Weights of a small GPT-style language model, trained from scratch on English Wikipedia.
Size: MLP 1280 GELU, vocabulary 8192.
Architecture: LayerNorm before each block, biases on query, key and value, ALiBi.
Training: a variant of Muon for these matrices, 6545 steps.
MLP neurons of a small language model. Each row is named by its layer, matrix (down: output weights) and neuron, and shows model dimensions 240-303. Each number is 200 + 40 x the weight over its row's rms, rounded and kept within 0 to 999.
A block is one neuron, or neurons of one layer that tend to fire together. After each block is what it responds to, as a language model described it from the Wikipedia text at the highest values.

L12.down111,147,252,150,206,183,196,143,253,128,236,220,187,187,94,175,211,198,128,271,221,179,190,282,184,243,215,165,317,167,257,193,216,185,178,187,258,198,253,212,195,143,289,165,174,201,255,170,188,230,174,140,207,202,128,223,236,159,173,215,318,207,183,241,206
L12.down179,157,310,179,201,163,198,283,153,192,197,233,246,213,176,118,262,235,154,214,117,166,215,279,198,233,213,198,109,186,169,202,183,147,212,228,267,230,227,193,207,246,233,202,184,114,180,179,162,222,206,209,180,189,257,201,192,175,297,192,264,167,220,167,237
L12.down209,247,190,128,184,140,243,246,188,217,221,171,227,218,185,166,237,256,117,260,202,245,192,177,227,208,196,220,192,169,206,218,193,139,210,160,231,287,133,171,185,237,236,210,178,270,107,252,267,169,181,177,244,272,241,130,180,189,178,219,176,223,188,137,189
L12.down490,221,179,200,145,208,187,248,131,205,302,256,200,217,210,232,187,216,183,253,203,184,139,228,171,161,126,231,181,236,162,183,224,238,177,119,293,181,256,221,207,193,185,170,210,205,331,192,181,237,125,126,131,286,198,186,180,229,198,198,207,221,145,189,200
Description: Year-initial digit "1". The leading "1" of a four-digit year from 1900–1999, in dates, tables, filmographies, citations and ranges, such as 1987, 1974, (1954.

L4.down610,237,264,220,252,218,218,194,142,140,242,190,239,213,176,91,149,220,135,246,247,258,182,300,236,211,186,146,208,157,229,236,198,218,206,196,188,236,164,225,198,179,193,150,108,218,180,178,170,250,202,253,199,269,200,166,244,248,206,178,266,156,280,166,148
L4.down953,197,161,142,263,241,257,186,236,194,214,93,225,296,206,265,137,175,129,192,172,134,174,158,217,225,141,234,175,127,227,243,168,225,211,141,130,245,214,192,231,147,171,227,164,214,193,156,239,227,135,213,223,200,194,170,244,257,234,183,187,256,151,143,210
Description: Second year in ranges. Dashes and digits of the second year in year ranges or paired years, e.g. 1990–91, 2005–2007, 1942 and 1944.

L5.down32,232,150,182,218,271,172,205,216,185,196,215,126,264,204,122,174,201,225,217,193,199,158,311,251,222,237,133,183,185,174,204,240,264,275,172,188,224,238,216,139,236,218,211,232,185,223,129,231,209,140,180,220,159,207,184,236,214,228,142,219,82,235,133,262
L5.down134,213,202,198,128,271,169,267,128,222,143,193,210,158,163,232,261,157,171,239,195,209,181,208,190,228,229,198,201,188,163,167,211,227,192,148,168,154,258,144,218,237,222,251,192,174,232,227,204,208,225,156,234,195,226,242,206,179,189,216,219,210,238,174,184
L5.down416,219,190,164,202,185,288,173,115,186,301,210,160,232,246,296,265,227,204,243,187,187,240,236,226,186,165,189,205,181,249,277,234,201,178,185,192,186,199,219,146,233,188,175,237,185,207,149,234,114,138,225,229,222,262,219,206,156,254,204,179,229,293,195,186
L5.down464,206,139,189,189,167,139,207,153,238,201,210,133,246,149,244,140,152,146,269,231,253,184,219,287,237,147,158,139,217,206,213,202,179,180,190,196,224,185,212,175,208,193,159,199,199,184,149,266,179,127,125,222,133,214,247,248,147,177,208,181,202,229,202,199
L5.down503,188,160,182,170,160,194,133,148,224,190,166,173,169,189,223,163,207,206,240,188,208,235,245,268,219,194,208,196,136,237,201,206,194,161,207,201,127,169,256,178,220,159,163,228,190,237,174,120,233,197,187,170,100,289,155,217,196,166,154,156,242,190,289,163
L5.down812,167,178,211,220,167,190,170,150,137,211,195,154,191,259,211,231,247,240,206,235,169,190,269,273,198,224,196,198,193,230,171,190,274,226,223,123,212,165,262,216,220,161,156,150,199,123,204,203,160,177,202,200,246,162,194,232,242,187,261,230,167,257,224,177
L5.down900,295,160,279,127,260,184,183,166,243,124,220,193,252,184,203,191,196,253,213,171,205,198,214,226,140,201,215,236,194,253,180,198,230,275,198,198,147,148,214,206,252,156,266,255,221,180,153,155,205,186,230,196,241,244,123,226,216,230,220,193,195,259,221,126
L5.down1012,138,233,194,156,219,253,158,189,241,211,246,251,127,247,215,232,227,218,245,264,177,256,182,229,260,237,247,173,241,224,255,173,213,190,233,199,266,246,158,173,205,143,209,238,241,158,239,192,123,188,193,286,262,181,252,191,194,226,215,140,208,169,191,283
Description: Year or place after prepositions. First piece of a year or place name right after in, from, at or an en dash, e.g. in 1989, in Belmont, 1907–1947.

L4.down1096,148,158,267,222,212,218,157,249,245,193,167,238,189,174,228,237,205,155,219,175,173,204,170,234,194,186,200,145,235,204,206,264,249,312,173,204,171,215,238,154,174,242,217,140,265,234,157,108,165,171,154,204,238,191,299,194,192,199,175,184,227,228,258,214
L4.down1214,230,196,190,249,172,175,193,189,234,334,134,216,165,163,214,225,172,208,202,225,151,143,172,226,206,106,271,128,253,214,164,268,262,242,171,226,300,262,209,191,248,200,154,293,183,198,195,153,203,257,173,171,132,200,208,196,118,150,161,208,220,211,270,191
Description: Statistics table digits. Single-digit numbers in pipe- or semicolon-separated sports stats tables, especially final total or goals columns (e.g. 3, 2, 0); also digits inside birth years.

L4.down905,135,229,235,205,121,181,203,233,297,223,207,144,216,199,183,185,214,226,136,248,257,206,167,206,137,188,155,162,163,251,194,167,170,170,186,190,202,153,252,249,272,179,231,199,194,191,140,196,186,180,154,210,168,150,250,178,178,203,204,247,206,183,183,198
L4.down919,131,198,159,211,91,148,213,203,318,272,239,173,155,189,148,186,176,131,218,239,212,183,165,239,225,294,249,195,181,209,183,181,157,206,205,148,174,177,256,299,181,221,214,208,214,190,168,166,238,220,186,207,164,175,281,138,112,224,274,225,190,155,127,150
Description: Paragraph-break newline. The second newline of a blank line between paragraphs, before a new paragraph or ==Section== heading, and the leading pipe of new table rows.

L5.down213,221,220,255,192,246,191,175,168,217,226,167,211,219,194,163,245,146,127,133,110,251,147,196,175,191,164,214,244,193,273,202,198,249,196,232,203,199,234,271,150,169,265,153,233,174,221,185,181,166,222,178,198,304,199,188,185,273,211,126,245,171,135,234,191
L5.down316,139,190,121,226,244,113,190,192,215,167,205,163,304,230,162,211,138,201,204,242,195,235,184,193,209,155,210,212,210,151,204,198,156,223,198,176,145,148,229,253,212,156,233,182,221,132,222,190,179,175,193,200,188,229,191,195,102,112,220,256,196,164,213,224
L5.down323,179,244,196,196,200,207,219,241,227,199,203,178,189,210,214,233,150,178,205,190,232,205,179,225,200,151,125,190,170,211,236,161,262,195,198,161,149,215,173,150,275,193,194,192,206,215,210,268,194,255,256,193,237,233,162,204,153,222,212,105,193,219,217,215
L5.down460,231,165,173,73,176,144,198,234,198,209,279,212,108,192,215,188,148,178,230,244,169,191,197,175,113,238,190,195,173,194,187,122,206,201,226,104,243,212,239,220,206,190,112,159,173,230,147,222,194,241,229,250,194,239,250,168,207,161,230,251,199,128,288,183
L5.down466,203,257,210,230,237,204,190,195,208,223,175,193,210,198,171,174,174,128,197,231,107,247,142,184,164,173,225,141,157,256,179,202,200,233,149,172,129,231,188,107,256,251,216,131,241,192,214,179,163,234,213,162,172,244,225,190,183,150,244,202,169,227,211,262
L5.down669,212,164,275,139,197,213,246,222,144,178,202,115,205,187,185,251,152,236,229,167,212,230,182,221,211,132,147,220,211,200,210,168,154,212,185,143,199,182,271,212,209,203,191,205,190,328,203,178,260,149,238,272,175,211,219,108,171,210,195,195,154,132,185,265
L5.down806,128,160,162,200,231,118,174,215,143,174,234,170,296,137,268,167,199,165,247,201,232,174,247,193,152,166,230,185,87,145,235,244,219,192,229,169,184,139,216,151,230,201,176,192,220,153,198,206,177,249,219,244,188,166,167,268,239,259,290,202,210,249,145,259
L5.down871,233,217,252,237,251,136,170,166,148,180,199,220,235,262,263,172,217,142,246,219,208,228,157,136,231,210,213,189,119,245,182,122,225,186,193,130,278,122,176,226,305,193,191,188,308,138,200,213,136,224,218,216,196,193,134,220,204,138,274,136,149,183,191,142
Description: Table row-end cells. Final number cell of a row in footballer statistics tables (total goals, just before the line break), plus closing == of section headings such as ==History==.

L12.down219,229,143,225,259,293,208,138,215,191,168,156,218,198,270,236,218,176,211,281,198,198,266,178,207,237,145,217,260,258,175,174,225,213,165,169,213,231,230,160,173,177,145,164,240,174,235,186,228,150,214,202,204,161,182,183,192,267,160,203,191,229,184,218,223
L12.down360,184,188,216,232,247,171,190,209,175,175,179,254,232,177,271,186,176,131,195,222,258,184,153,163,147,147,178,119,248,181,232,279,253,141,238,186,153,185,177,204,240,272,218,185,171,173,191,202,213,190,263,184,206,192,247,214,176,212,132,181,274,206,140,262
L12.down471,226,143,250,185,213,202,212,211,166,154,209,218,206,252,209,202,255,269,220,172,145,267,266,172,210,165,186,217,170,202,199,217,197,203,153,167,168,180,153,141,212,184,233,146,215,93,193,197,151,200,185,220,299,203,157,210,216,252,138,235,231,169,262,262
L12.down847,218,246,255,165,264,220,166,170,164,191,241,240,210,249,185,265,183,219,209,199,217,215,257,227,212,160,209,199,123,128,253,200,236,234,172,177,208,193,199,195,178,147,207,169,245,210,201,222,209,77,212,191,176,205,112,225,225,196,162,149,256,205,218,216
Description: Paragraph-break newlines. Second newline of a blank line ending a Wikipedia paragraph, before a new paragraph, ==Section== heading or table, plus some table-cell starts.